MLP neurons of a small language model. Each row is named by its layer, matrix (up: input weights) and neuron, and shows model dimensions 48-175. Each number is 128 + 32 x the weight over its row's rms, rounded and kept within 0 to 255. Numbers have three digits each.
After each neuron's rows, "fires on" lists the tokens most often at its 100 highest values on Wikipedia text that the model never trained on. A number after a token or word is its count.

L11.up937:123118136139121088100103122206118169130126142121048147159115165109084087147107201125169170148141094071153131172105143158108109129139134101143058134116131159108107133135100131130111116117129148107152126127105128104097093158069071110155147129111107136146111119074113162121167151109152124042114162128125136101098134186115208093160129154110041147182140162081130106133124149196132171090100
fires on: " " 85, " f" 9, " c" 4

L11.up912:157105101118176101137095166139092129121169126145077142144240135120120115120118119127111138171183048124127070138150113129112060091102198094158143112116091060091109129147124155107079167089138144102088127117250122128118182100113134141108159075192131124108118138183132125136154141122079128139071074111098117122111138120157123162152136137117061107112149100157045123097149134106117101177058
fires on: " D" 35, " L" 21, " d" 13, " P" 8, "L" 7, "D" 5

L11.up392:112115084187087178112068146200171127093130119116186143089121077128105143131101151156148143102132097176173122178116121105127169188133111101134125133095161129158096201086175134184152131189117097091147097162136103137129115170149076091074126120165133113113140147091109181155128134143148138055177174115117156103063119101133173182119090123090147064116102160051076214179200110097134127127125
fires on: " a" 48, " –" 8, " T" 6, " t" 5, " " 4

L11.up258:115161097073176135105136116162114143165160176149118100172117030109165153144146123154142172140094135129093121093141041146138154073107170088139133107189125089163127191118135156207112135144105113112126114133123077111123154090126092176175147152028136119089103126091144121105118176124150120126125153178123152137184158177151110084154118127145099096208137098080122110135131118220098170175141
fires on: " in" 48, " on" 21, " " 9, " from" 4

L8.up1544:132109254156087118091118137115111142090132097140129155149148152117165094141150083125124145126125154140080135121157181113105109100129136181112103091125138118141172064165030173202099142161146140160106060199154133098104129090165045132133119128138121127076068173148140165098132148112099126145111154090121108151133146116154166155155109132122138117126078136133094151149131069169114003120132
fires on: "2" 26, " of" 20, ":" 17, "3" 6, "1" 6, "9" 4

L8.up387:148090140095132087169125113096116092095130128174191132094097081125113109131133130104106149111185089132135139163105137121173104097093128087140121139137114165174134109154100105152127071158154165182144107173143147117131144164102148100147193109079143125094124136173138123146079134130154132070129220054137125153087169158134137127106170102154104169098145121115117105129112073184116149133120
fires on: " |" 25, " game" 21, "," 6, "7" 4

L11.up1118:187173162083154158069105142140177069188176079139113176099129201127183090035150128131140134118215117149116132130133110149141147163110124151149104184110102119177126111059210107138111148119170069081117125063144109122127124101154130094117094091170147137185091137088101195122095089115145148138161102081125074116153138112164129180110147116109151153095135172106175128082162137112125147099095
fires on: "2" 28, "1" 19, " J" 4

L11.up655:107150153113043100104079166131148124102113173151135160092124144142152087161153188110148124117150127066123106130129105089096122084053129107094193100138140119153130108128165140123111169119180154124196154169127149128037146089146120122130128139114054140078107111129173108098167059120113166140099082142150077140097165161192146122119093130143149082116175136123118087163151141185156130150178
fires on: " s" 32, "S" 17, "1" 15, "s" 7, " " 7, "\"\n" 4

L11.up1318:083119150120105041118103142214130133114139155100149068229173128134077138152124153122152107139162120137115145150034116120148096162126080121107111169090121130152063140108186111159136066137162144188141084123127119078126146151144107127170117107173148086135077128136108146126119111106059167112153170145086108114137132114064131148136136123142117093138179162082190135134114147159103165105030
fires on: " |" 43, "." 15, " and" 8, "0" 7, " " 4, "5" 4

L11.up1681:197082141072137122159114158126119107128136118146169136080179110126119108139089141100089098176102065111165147093180166107056112149109137146108111157155151106093126137075110172136112154126050131132181108062098129116123116169127165128096135134077122123145151091157178107089140116123118150170106146102146098160107128079125161047042104110208096101154100094112158142173171214172074152153134
fires on: "0" 42, " " 9, " t" 8, "ab" 6, "1" 4

L8.up1170:133098126128101155098102120100073117088140107160162105114153167096130126119095141069113110133153158155187145110135057137129079134129137162127083112124194168133183108139148098086082129157148078077140174178129145113122102127149152063167140068162146114071127150127135143132137140099112115193088153142138152097119135134136140028141124154105142146123154116102124133136104145127099123116161
fires on: ":" 34, " of" 27, "′" 24, " for" 5, "=" 4

L8.up144:164113150129086049153118139219156157127109138151121128152109056145147157150131107177113168118143154121155198188100132114087122206092137113164137164084152097118155122103144093113131107120115106188102064101153109145064113182168133181128126113160101154161099158193096105139170094086062104125136155125182147101139107139166108125197132105132095092099146100185156124140125147138121169120147
fires on: " " 28, "-" 27, " |" 10, " by" 8, ";" 5, "." 4

L11.up881:137157093167120082108122105210170093122092156113076112114151168149094116123102123132158142074101129130142135116121115106083162148152097133182181120109133133140076106147097142211116097137111156062098075156118184138102094129104121110152170089133105087085115099077151122127138104149141135095117128161095143135086144153105176108158113101170173128171106130161122098107126127183130145108092
fires on: " " 97

L11.up1944:091165137148168091106104170133114058060062151162150110130097121124075112144160182121121135118138191148058140182160110114150108142119114106115078075115146126137133115083169126150153135155150049151141094085123130103160158037078147113117111120114059096122165155072125117113139094065124090068131101114124127099114153120101101157093158181125134165075158119107162125107106103117102082080158
fires on: " that" 42, " and" 16, " of" 9, " |" 7, " from" 4

L11.up1596:112165151161099163125116103093104138111139125154122166131161072171125139091125132139052164110112055146070148097142101132125096050104107120133129158110103174093115105170087140121135124049145088099112112141155159062101135141080128146146171084132093166111169178143133077153051106172096130124142165136136108174145145166142080121081088150124138155110138096119122124132144060114146074102120
fires on: "," 22, " with" 14, " |" 11, " the" 11, " on" 7, " for" 7

L11.up2114:090145144160163162131078129146074108146148091158133123131108114074093151126121101118124096141116116135175090124183202095161050156127135177121163202118109099090145088149064141177114134099161131156095151121160142099190085094111110120171091164121159167077123115119161124168178071126112156162138216134083079106089138189148162148080132163149222111111050113111138216124147131158132145122130
fires on: "." 63, "-" 11, "1" 5, "0" 4

L11.up294:121116121126123143090039184157127170064094126174103104145193160092093100187164112159168155104130174113192143121164120090122135110118164115129086145146141129141184132098120128186162118142052125068183181087176131127127118130093136106119093149140110127083106143148100112159176099126097111123129141194183207144170114110098132121149174114140110128074167154083123096140077161122090128119180
fires on: " \"" 38, " has" 13, " have" 8, " -" 6

L8.up225:147127085143162137134120153130132073110208124206131114167068115121160121090182112036163107085118160143125098120121121164098097108129091110151172119183228102135132125145109123132112154170162146123145090142161112128084106119177145075121112085147063121128144174117175094130170153056139124124087105149175076126166175165157113096122086108201121136154133109089136148124141150145155100110107
fires on: " " 24, "2" 22, " to" 15, "1" 7, "," 5, " first" 4

L11.up698:081096128115136172098153122104132146100162145111091122176176151136082158104160123100141209128132171129067182111143074116138125125115161118116121137156122135134131166145102118155085116107136147142109076189133122129092113100099089166149192156076117102193166156155166128111166143111100164165088165130089141142099194136172151089106128156183170069098124140191114178131134125089108189115218
fires on: " to" 30, " of" 16, " |" 13, "-" 11, " at" 11, " from" 6

L8.up1795:157133108070116162090127147144169139166151149193129189185134153160134115166173125105090092102091137146112126132116123171192160142180107173143165151141075135116145100102143156173127090135101096255121185148129098190159156162193106105092101097124172060088161165129137102169141136155132076101114075123091126132176118141145127157147121130101096129158179163192124134070109177121178110141178
fires on: " |" 22, "," 22, "." 18, " to" 6, "0" 4

L8.up1234:136104151149102109099120068119126114144163127125076088138143164111132122111133117135170141164117102071142096124155127140137096162101156203156118068155144078100075114144096133119080127095140138078166123145141125115140036098152124064133095095130139093146148127180097158134090091100158179114115161167160147164127068138052028129130108087145113155091137153093131147115126099137139146113102
fires on: "er" 18, "ud" 14, "ain" 10, "d" 8, "enn" 7

L11.up1416:089143137107127111144048139106134121184090059187111121168141115160151104101114086143145055124089131153148149137195129128092126098120145129126115136126134160092144165107135122196172047153151156118098085125153167106132125169100150123133091134133062159150092145130155177147180108132129131067149151138178115116163117089201131211109107173170132104067157139065123116150088175132200091155123
fires on: "," 34, " and" 16, " of" 4

L8.up163:112077186148104137105105146146109159133155196126170124149111047075102044122117135168145122154121174112138135181118078142127094112127051151153135174112117122183150120106110080208118115138144130147121126228149103116103159091150135134104134141129129176111130128080110139103177181142133081112188150076090155176135095156170114154100130135184150142132158137137144219129156135154099148088190
fires on: "," 47, ")" 26, ")," 19

L8.up1324:060197114074094138113152139083106119135146171175101106129113094079119164128129139141087156156124105061139100130152103173139155135135160173162111132152135103117117119105139133183093143163150094135100111137170166170183129107175095119133134213082140115134203095142130082141130115166130123099105117185062139136124111116131043156137134170125136092158113133133080117149110121115073155142149
fires on: "," 57, ")" 12, "est" 5

L11.up488:114094101148129133100124100129131135179154165184111152141116129135093145121137166174153080159165094089187095120179060150124124062116163115143072128102095157156113144131110109218099132106177171070064105134213116101149138104112182152084073113113113167096101165119131090133152138078125132127136173067108124116146162120122159099120145100157153174164189151144108129160146118212165100133146
fires on: " N" 37, " L" 16, " F" 12, " D" 9, " K" 9, "n" 5

L11.up2051:163102119099135161106144114111171089106108121080142100114120125090175171133116140126092103155176112127175128078172119054150107102150136160093128107107107128141160096123128162126142143108142128151092145177139142091160089091146140138116117060106139112114122154075122122126101084117124146179159159072140116098075125165134096122123195135120048108068065152080147140117118041140130124093135
fires on: ".\n" 18, "." 14, " |\n" 10, ")\n" 9, ".\n\n" 8, " =\n\n" 5

L11.up331:127100080144067155131164097134135175117156122067191104158145158192125156113139114126107113063182110118085107144128017152137090140114138114154148150139128163132107144152111118160151099255146122137113139069139167124123095101107023104159120118162122084085132150118180139189105117168134121174099129142109124130126136112080125110119147133089136079109112133097091131169098146128100145104145
fires on: " with" 18, " and" 15, " of" 12, " (" 7, "ing" 4, " his" 4

L11.up719:107114203129095165092113144139071127110140152118163112089128146186123162160108170143133146084098162119151203151126118141094118102182130123116149143118149180055145114113082065095112080130101138124133104135133182089151135097128176164095111162117142138169136092134100117143121116112081164144139164200145136126157107151087142183144117110170162087142112165120132149106105081086152105118094
fires on: "." 28, " a" 14, " and" 14, " as" 10, " m" 6

L8.up465:146113163160075142065111128127149145137159146118169088183149109118110160135138091076172095168149100123143129128000138091132104162146145102130136123105160162079176134142129107130104148094136105142105129152170096137081115116093141172113098125145128160142139154134188132097132147092095122081176090133130133104175109104177112163116139095140114141079154182149134154151128152132061184156141
fires on: "." 17, "-" 17, "P" 11, "s" 7, "O" 6, "ing" 5

L11.up1406:209146133163038138086176143100104135127116137085112095100164127083155127144131162083170096175093189161097143101123141124120168175077129100103151114119146104170106105117137102169152195152052130152137101077137130129121153153118115142113144136121169104117128128128120118145140117096093128081138152134112127116186089090135104083129142090167118065178117151110103156152141157147123115139117
fires on: " |" 36, "2" 24, ";" 13, "un" 4

L11.up1738:133129136188166141110153101136170112147112076166122059086151138153158116156109136128188116154177115170110125182152100176076054104136122098134166134126127091121141144115158158229091160160122110141108101199164127159157116137118163099124098242165026156096156174134175142162092118158056105092159163150117102085120079096117116134086107142082130074032081131114133177107124132136108155144098
fires on: " in" 18, " of" 13, " at" 12, " near" 10, ":" 9, " between" 7

L11.up654:088168084112149156107112140089126086138089105105141076134196128122154121111071109093157129164095096122157085144122197085111134074147132191146177107135114106087195122147097131161176150129120159103103103107101124120174105115158080116111164104099119144089076129133121115135169111160073119130108089073098130181106162131076118188159123101144065187046116151140126158153196100111082063165144
fires on: " St" 32, "St" 11, "9" 9, "1" 5

L11.up446:128111126102148096153167145116170102135110146147161131137138128103100118114137134155114114107153137120157109140104141087128123163146063124168118122135121132092121090134129110186131140175131151144133148161084146084149143117112137120074120097169107115148095138093153115154151108117115151147088176110080124158156116146015164171160063103100106144117121149157089076176114111226080076120120
fires on: " " 50, " (" 7, "–" 4

L11.up137:077156101113133145166072114116168096173174118100093122136131071133182151120087159133111088127154029182099160123093085135123160090164095093148100128092136143142141135086156122106062166108102119126090149117100123127089076150126142116128171132139114115065126134124121143148090086067134100103185124080108095126076135117138165091152135130113109155146195111150136100139137083172124098131179
fires on: " T" 44, " " 10, " Val" 5, " car" 5, " (" 4, " engine" 4

L8.up1794:087180169079128140114156140164151118143133126189081087078151181114096111149152141128127093155126170060059119167158155129113138135125122182184136055156145108069217127125108101182100127100166119141133120140135155174159128054180082134194187135131144118125148139127123123159070141145186077095174130078108121184127112101100125121186081152174097065148123165123167118084118086203090102107112
fires on: " in" 16, ")" 15, "s" 9, "t" 9, " as" 6, " from" 5

L8.up874:119145121114131145129116155128162113124115119093065112084173134094117156119083118074130114142151128091142153110148166133136101134085131119110095161145154154143149109095093145123147165101103121156221060107104164103146077205133157110151201090110132132217133176146165136107166098180103110116146158133135103118092137136188145174157132154114068152149167072071190133124139088068060122133101
fires on: " of" 25, " |" 22, "1" 9, "3" 5, "0" 5

L11.up1632:124168137070183172139080118064132135101155134117145089108152148108114094146124138134122129128110144133122161090149111147180199125153099163088197090093130171139122104122146109116156152095096134115147133042117141132114138141115154131112101090157117128162159140120178089113145082129165115138166138137073173134174108089148134137153150133169085144122105128152126186076123148147210124173181
fires on: "," 30, " |" 26

L8.up429:145121160088086140112145117137078117123164153173124143126167118075173111115060162123154097067139143107145120140121166095108115112129091111101099130118115132192166123130128176166104106079103139083081047070109076111127158138140110139156132053100092139192102109095098130114112087157138123107154094115135104115155135090166135115058115123147154111130101129154151114108122142168079084112162
fires on: " in" 22, " In" 12, " to" 11, " can" 9, "1" 9, "an" 6

L11.up88:128159141154125123189142151116150089152122131128151147139107164162166168108065162144190148117157132045144154114133051060143128130117130149118163144116138056186129097152099124189184083127174107138075111103117133245189117146108143083139118122183152135162171077075122113088148097162059160097101217110054114099177139084134141097073137144133143177107121115115110137110086121095109107112140
fires on: " (" 24, "," 16, " of" 11, " =\n\n" 8, " " 7, " an" 6

L11.up721:123109099145063055106106108158119136105135155150100151136053105107148149134095182153125176108125113121123123086143107086097105182072143131140116115104092105091098063116122142162103082134123148101113093197121115100136098137128070116178074121137136102155183132104114117152105154121118085163108118130128080148117107159096071054054084130126093112185095173157130089114161088125150132127107
fires on: "." 51, " f" 24, ":" 10, "," 7

L8.up214:193105136087164159196128100217142152153095216202146089150214145115145131143081156126155081151099154180155104126104136111078177156140131106092171097110085095135025150145146126130174166114188180141140160161178125164166121094158114157146094130150097162091194103125108093086145145155155136180113123157078156123119125133134149138099144131113179123165146114114131205069145069092120142201145
fires on: "-" 37, " M" 11, " Grand" 8, " of" 7, "ater" 4

L11.up2220:065118142129087098095146128120161139121170135106084116155115140071153148130142103120157133138122167110096114164064096122111090108151153115177065099154031174141079095149128124097103111092117210150168161115121126094161154065148140138107136132126152130098187189135117108128090142186113108133208133131165110171103145154120183120086140078089152122142155094168132129158137146154135132074181
fires on: "," 35, " s" 10, " T" 7, " over" 6, " t" 6

L8.up1264:153129135175150116147129113106109145113106164246109127150167142096163158082127142141143122062180132151158135134118112112104091084161119128145136156101120110112134125142138121205134165109122162067139125136128090124141118179126141114113139112063134147091145128098136092131113201119139087144149187084092113132135116106133126129137098119137110107105106183158172125093116106077127148129168
fires on: "-" 26, "s" 12, " a" 7, "-N" 6, " and" 5, "-S" 4

L8.up148:157147129178076100170105149126185111133110107115120123130098150160115141065118151143045066126132131147079130105133097094146186069110113111103069102118115114145128101113128161071139083102136178043046117138111123112132130112167153087105085080113071155082156069118127111105131108079150146147169115144084086118122057069079108083109092142142124157137148127091124112072113091111181117098130
fires on: "," 26, "ic" 22, " N" 10, "s" 9, ":" 6

L11.up558:125168135142167107160127100160165124109150144143155174172169103090206119117106151156166122139108137215106093149111110107152125134108141139090175106125134156101182121083199163102189104161153135175126160079099067144092178075119118134158142113141059131151161193136154113071199153182118095080171137179110090116109113092075120136160119197161160165125154142101120176130171100096123158151129
fires on: " by" 22, " and" 14, " of" 10, "al" 8, " By" 5, "," 5

L8.up1462:136182107123156121169091110115139134158116092146128122116183138165113157102100127087100059179133137132126115160150123133122143101181133078180084089084121104164080175146139171137111116130135110106110132124126149102134080134147152154118100147082104155033068151138138155090138065188133114134097125090047133114135094114174109105144139150082151185065142095129215108112110121218132141088135
fires on: ":" 27, " (" 20, " or" 11, " " 7, "-" 5, "+" 4

L8.up499:148144142093076155105075133130061178132107096067114190120074098113131137134209149077128127127139120133137167137135115125132107138119149168192158141126127154174075097100138073166128105098097199135086069118113174105093099154158113118124092161161118109123160111089133100130134143115136123080180130128107117069122163102105061147129128120138129104111127136170165078123119136125132129118075
fires on: "." 18, " that" 17, " " 16, " who" 11, "oe" 4

L11.up2257:177107143143081114093149131149136172126126160093159135115171089089174089082068110127132124108103129077116087061094114154079186108138128127143139151105142098142120134147088135154106164138116197129089148123123156108106119157103201097176107097151106055080125124166176144079143101166127159139138083143111071214126160142137065110094111199135109116149109079136165069137094199208158109082133
fires on: " " 38, "-" 11, "." 6, "istrict" 5, "–" 4, ":" 4

L11.up1776:100101159127142138172076129093113116109072141127104145175132120170123099105160115149100104138109162112077131165154148103102133184123055148130145141093152179136099101169199067199178107195176081091127119115095067151102112130137049082155174133089115130136155089112073147153114167152123145089136117130127135129114078137179125042124115147121161118119168057152097106115110093164167087097109
fires on: "," 24, "." 12, "3" 9, " were" 6, "%" 6

L11.up243:105160154067091114161111168169171066133115162106105086121111112133108116119093184137078111148136115150151144169146042170108159100226083155125195156149121099117150080092127134099149153090074184152087127142080122116119085108130147145136069161123090179143156099115147153095114093094136167198132102136126095118090137142080143162131100094135151143192130093072175159152061145119089181102071
fires on: " and" 36, " they" 12, "," 5, " some" 4

L8.up659:129124163085082146116116148119144142098170089156096146144133023129137089150101125093119137123126108154130102111141151101171112156107125161145168088131153039118145070100154136151115125130122134139138158133163105142103088204165128124105107117104093141142143112146143099101164093165106096150103163158133135131122143156168159085124143086141127139170108175084140199123109121165130094093156
fires on: "," 29, "1" 18, "2" 7, " |" 7, "\n" 5, "-" 5

L8.up1012:140138112102085079115171135107129110097154151133163094119146035094125092134127096129103062114103189145183134120166091141135057121078120098092092099150089116122130127104074069224076075112121094114110139173151139114132125102146164115151093171121130102059126148130102085097150131115176137094122188086160115128110158180138100105127157111165094109163124129031130179134137143155152141106123
fires on: "," 49, " that" 23, ":" 9, " of" 5

L8.up192:115110045087227093141066089136202143151130170103111156129132115155124108125126105051122099082092156086113078145122104063117145160140094114101084128102077150047082127120176153123126106107116164136131142148123105130159105167114167093160140172078145121115163106140144104112092205152174094181162125091164097142182114126124126131100151154133170132182180133134156112158147164140091122119083
fires on: " by" 19, " t" 17, "," 9, "ph" 7, " previous" 5, " with" 4

L11.up2190:106119115188079119127126127124128089172114110153142086141077058148168130063138091165106121079137113125164123126129067116147124072146174130145136054201132084147133162148154109143090154131192074127130137143185075136085143082148116140087119162120161095161115146104126087114129079087159208079117154134102153125173153143167144134125146121127094113151120149075117201120160145159069127180127
fires on: " on" 16, "P" 13, " in" 11, "On" 10, " of" 4, "1" 4

L8.up783:178148154129121113160082135170140165173097155142174136109121141159147107097124139150154170100129165143075120148092108088105200109113077118218105110119085179143121144123174077195106154147157153111158131183130118177139119129148111134101094113083089108105125084132123159109117159129114100104154122155142143096114122110188145078138131098132131185117103127076134113110082109128120186093149
fires on: " of" 28, "-" 16, "." 16, "8" 6, "7" 6

L8.up1331:114118234145161202114102169085181181147141111134141174160133132158135106122129077131137143078113094106132106123175144159130056180086174100105131162136099113144098146109138154216106118144146181078155118156138104169146156189153105136065188133089164168120092173138202148132103123097118140099118148156152140140132137136134150146160116177123118090077112109117061165114123150132136105157159
fires on: " there" 16, "," 15, " along" 6, " \"" 6, " among" 5, "\"" 4

L8.up1247:108140144109168123143120128120151072162105180154129114160152151103081060104127091130128126111095115156115109158113035135142036107081108093145087154157195151171118104096115090166102068059158115091122072140084128087082106132114082155134133123130096166124058161135175110174126175131136175099107134067137136130176179174130117095129125159157146101132113117106077157136135138191129169127146
fires on: " " 76, "," 5, "th" 4

L8.up1173:150140113121158139135139124087128068127154152094106103060121097094127118118111143132109123141156152181134103082110163143164116133108098092122069109140139107103073106079106109157174099117076115128089182122174175133128120064154096148144105164162106150188226061103077152110116162106092139091163031099143081130150132107096083138086162076092150142200123147194097158164116127117163141130180
fires on: "." 34, " |\n" 12, " |" 9, " ±%" 6, " " 4

L11.up2040:162076128093143142106164139160209149172166173154119083131177196115104142142114128062135139127147115130121138134110082101179115110126126103113092091106156152119122135069150144193110141126135137120130134112117098121139135145141090144122076089155152166140176117147117142057050126089106168150107144100107099146133098147172092076147125131162169048038165113131130115106124121092103145171141
fires on: "-" 21, "." 20, " the" 18, " of" 5, ":" 5

L11.up360:088154172099126133149127112118156105142156186173145100123120121032070170146136148140105132150139162141151157137120133108145173106105192149119150185131129074141196102114129128097124167097140147143172161151105085169098141123113101123140147114153142159175131128113143128137083083080152125134165143136076101152157148117123077028119142085112119154167163124122134095082065103121104108115127
fires on: "," 33, " and" 19

L11.up1256:160141153138123084140128114129085093128071134135117158123117155125076139166141090110116126091159097150144116102128141082149171096119113120110108161112102149116106095134113081144119155069103205047150171123156111197160123062136117151137098138137121141173170087086133137118149182147127128111097130148093154094093147121151140119061130115108156153172117105116154178164072127140138209111122
fires on: "." 62, "," 10, " |" 4

L8.up776:077101071136187156147107109133143114157074124158146101161116155090138116174176120157111153070165183108127079138122103093145112090118143131092111131130083131139184156077155126224099159124127063156119087135095095124120094148190159075105107163115103154137112104149082128134183145111141100112167134147115124153176075142115165085123102124163124177163104130105131123131078134048127112150129
fires on: "," 22, " after" 11, " of" 11, " for" 9, " to" 7, " with" 7

L11.up920:212110126119174088116139104136062085168188139128158154140140104090169099130110141137151110167139182150118108163137083147172130116114130112141137176120095147165148152134105117112139157093160162064132135116145118102115121092122129162187073108145139168156178160129149129110118143153146133136143147111123107073120165098153196107155145111145153102098141102099127219168077114122101154140140
fires on: "." 71, ".\n\n" 15, ")." 8

L11.up1396:151151129059157088127096113186112123147148208120176081131134137101119171164108095099120092154096099196172137188162136093109152113121086102168157099123122140080137123102150095162173157102113042142080105145115076097066104085106186103137140118121063117120152152124111153134149170122131079119153139142122159121064159132087111141128164125107212105143099123120134171133100132149103122162125
fires on: " |" 25, " to" 13, " from" 12, "8" 10, "9" 7, " at" 5

L8.up1576:105172107185121140082189114136133144130174124082122111123114131172143178130126060117139073184166147117078129136097112123169119089079122162139175128113140086097156160096140108130134148142206127142139069102159153127140113117156108107078160097119128130094175095080097165137159153127153150130105127125116092113172139203154183098113164104086177137131140095179160109158170158125158132128133
fires on: "0" 22, "th" 11, "b" 10, "ld" 5, "–" 4

L11.up1014:086160147174128089109086148067128125191104158204077140153160100158109082128131149121143083168069099123105086104108123119062080178137102118116103196130177155061152116106112080169120073155152104095060102190178088160176117141086112136154151163078131153121166158140081167173147157139186104110079062169130082167067137137136134176142104149147134102187116101137140133110129126136080125094095
fires on: "." 32, "," 15, " W" 4, " in" 4

L11.up570:158161105160130112126141089096109139097068145176199140109117105163170140069117137138125152159082104130178094138157134132116105119155075101150116103123134139134125129146157146151151162200087173106161193092081108138105115079157125126133105114108106141107140137064122182122144177118070137077119072113151090140121128133194148079114134124120197122091153134139082126146118162050145113140120
fires on: "," 31, "2" 14, "4" 8, "3" 7, "8" 6, " The" 6

L11.up483:137137123116131117130134142118117170103067129096102144108149135108168152153073193101146211123137108126161139037090095118250125163141101139142089116118211155173135099140088117105117185187083115102156104168092080139127176066133097079138116123134154136132080115146126136123151176097055132145172196136123085162111133127138090097131144122150174121159101174126161128136147148148097141153182
fires on: ":" 30, " |" 25, "6" 9, " of" 8, "4" 4, "5" 4

L11.up4:124127139148098120127133092139093102137109148175088175172119127083114146132182098107161145121131159152119150088117104044112134078121162128101149114165116173162086124159138141179114164126124176163098083102053099125197171127165162113110120112104121161132229116117121167137112131088127122141100159115079123118145118097088131092117087105101105155159130116103094147087125138087146120110139
fires on: " a" 52, " of" 6

L8.up979:104144114081150194133111109120096105179154122141132116106222122119160072134111143109157159081141156130066106123085091120108108117138068182128134135095124139110089146100128157227182106128107172140195087136125151133151053131115038137111106106128133079156214172104120166104151169202113106133130120124126140106095127099115136116154111098127088106108146109164211149154193091102167115134150
fires on: " |" 50, " " 29, "z" 7, "0" 6, "]" 4

L8.up78:123149127127196104103118183109117140130136098124158084123187116115105091124117180158116162112125121135179125127080121113127092132145125144089101106109152105092090142089162142166115097166144106092087135077097171113120086090164153185161205083146153104119096182114133109182189053210145075143125129176149129167094122095081151118077107094104161143157141159104074131096151137079125152128118
fires on: "v" 25, " /" 19, "ov" 8, "ag" 6, " rep" 5, "ra" 5

L8.up1906:147150126171157103136106121100079126135148124196133086103118072117137113141123117116139093155147101052110177148134144081138082116093148086126083179124113115065098066158076088095112123085113135124111083092161093215105083115136133155123166139115133103116176087137123154157114134140069090172134165110113109109172091137114113124082161107158172148108078101142088121139115108126111085181117
fires on: "D" 34, "-d" 8, "M" 8, " D" 4

L8.up872:170187100161148125132062138095096118147140146249140112172141127128109124174153141180143100111081145150140126136108172162092159145119131078116037124137135122165162183155158118132117149128148185135121104162144148067192116136098081088132192175131139135140081138161140120095111135081146131129114127133195126142172080119154090104110101180112140118108187117127172156116100126125111131155101
fires on: "," 36, " (" 15, "." 10, " and" 8, "-" 6, "9" 6

L11.up1438:104120128056089094101135155183160131171077130144145075159119046182106098146170135167180111105107083174152152112102133105109118097128162123106164111092187130079152113121089195079172173135112159157126107118202089130125126135229121119098140141117153145061125096133156134145121125098103098132125121180106111113118096132161156113162159126137067180069108109119176178180160124104135099130157
fires on: "\n" 44, ")\n" 21, " " 14, " |" 9, "0" 5

L11.up1536:107064183086221169077123118088153094100158133073086133107134117131101130067130111098109160106166126120109106038107144162106173073161123156163153158155131163151136126112140146217101188103089142147138138095133120101134129160118115156130091126111143127168202094065122160091111121088153118172175128089132129137085107138162116132145150127124137088108082127086119255149079121098158131114083
fires on: " T" 38, "9" 8, " |\n" 6, ".\n\n" 4

L8.up1828:159119130110157128126078103147143146122164073138094169105109123125073162155090172136168166100127168186094128182169118113138103112143134066160080127124153141095088156126085154157115144143169150138126168180145114153131114119163160132159119108146101084111186071112165106164097161104102094049138096146093106092152142120119152099093105126179138099224161110150212133161135098108096125151153
fires on: " with" 52, "," 5, " to" 4

L8.up864:115154151125091134184141119029166166162094127108130203087170142159104125146110086114104071098092090058147081161118072111118163144148086113120132145182108183134091142131057189126139154120167092121105059081092090160114139151149101075128149122205180108182130065155110128117081100163098126106079176130112133154132100105110090136136131114113152104125105112146151100117105161143080128149164
fires on: " (" 64

L11.up589:177142126156106171110163141118093212161163115086144119149097181143173131138126117116063125090097117124084090189157072105139099202161061158131159134153129082180123079129162052144101092127078133114107121109177142210105092096143047082129188099097139076131154138130060152146110110058096090135142157083122198114118137136116093104108135114135111114155121154118093113107107167144131141136185
fires on: " P" 43, " p" 39, " a" 5

L11.up372:118142170183155189173180110122103160183157131096121100107151141152134131040095175104130128122124106154115120163148104123128116142075180118088181072109171102122115126157147162142117119125159098126177172103178156154123174139085083121086155095113100166200136117097129153135142188093104135177167125093148156130134069168129194059144132172096143086143186157139113124096135165157149166115152
fires on: " " 24, " a" 18, " P" 5, "–" 4, " Wat" 4

L11.up1906:161126112144071077139101139148109133087160171066122111147156101062167189096082181151113129105094099158128202180143116128091069093159128104145108095095142138086169153120148139150132081157111126178157130142108123113130115107146106087140087128138141132141206106149093133154115044114119132189128133105120147094093157159149184147120131081121147043083138143134092215090142114113140127202088
fires on: "." 88, "===" 6, " t" 4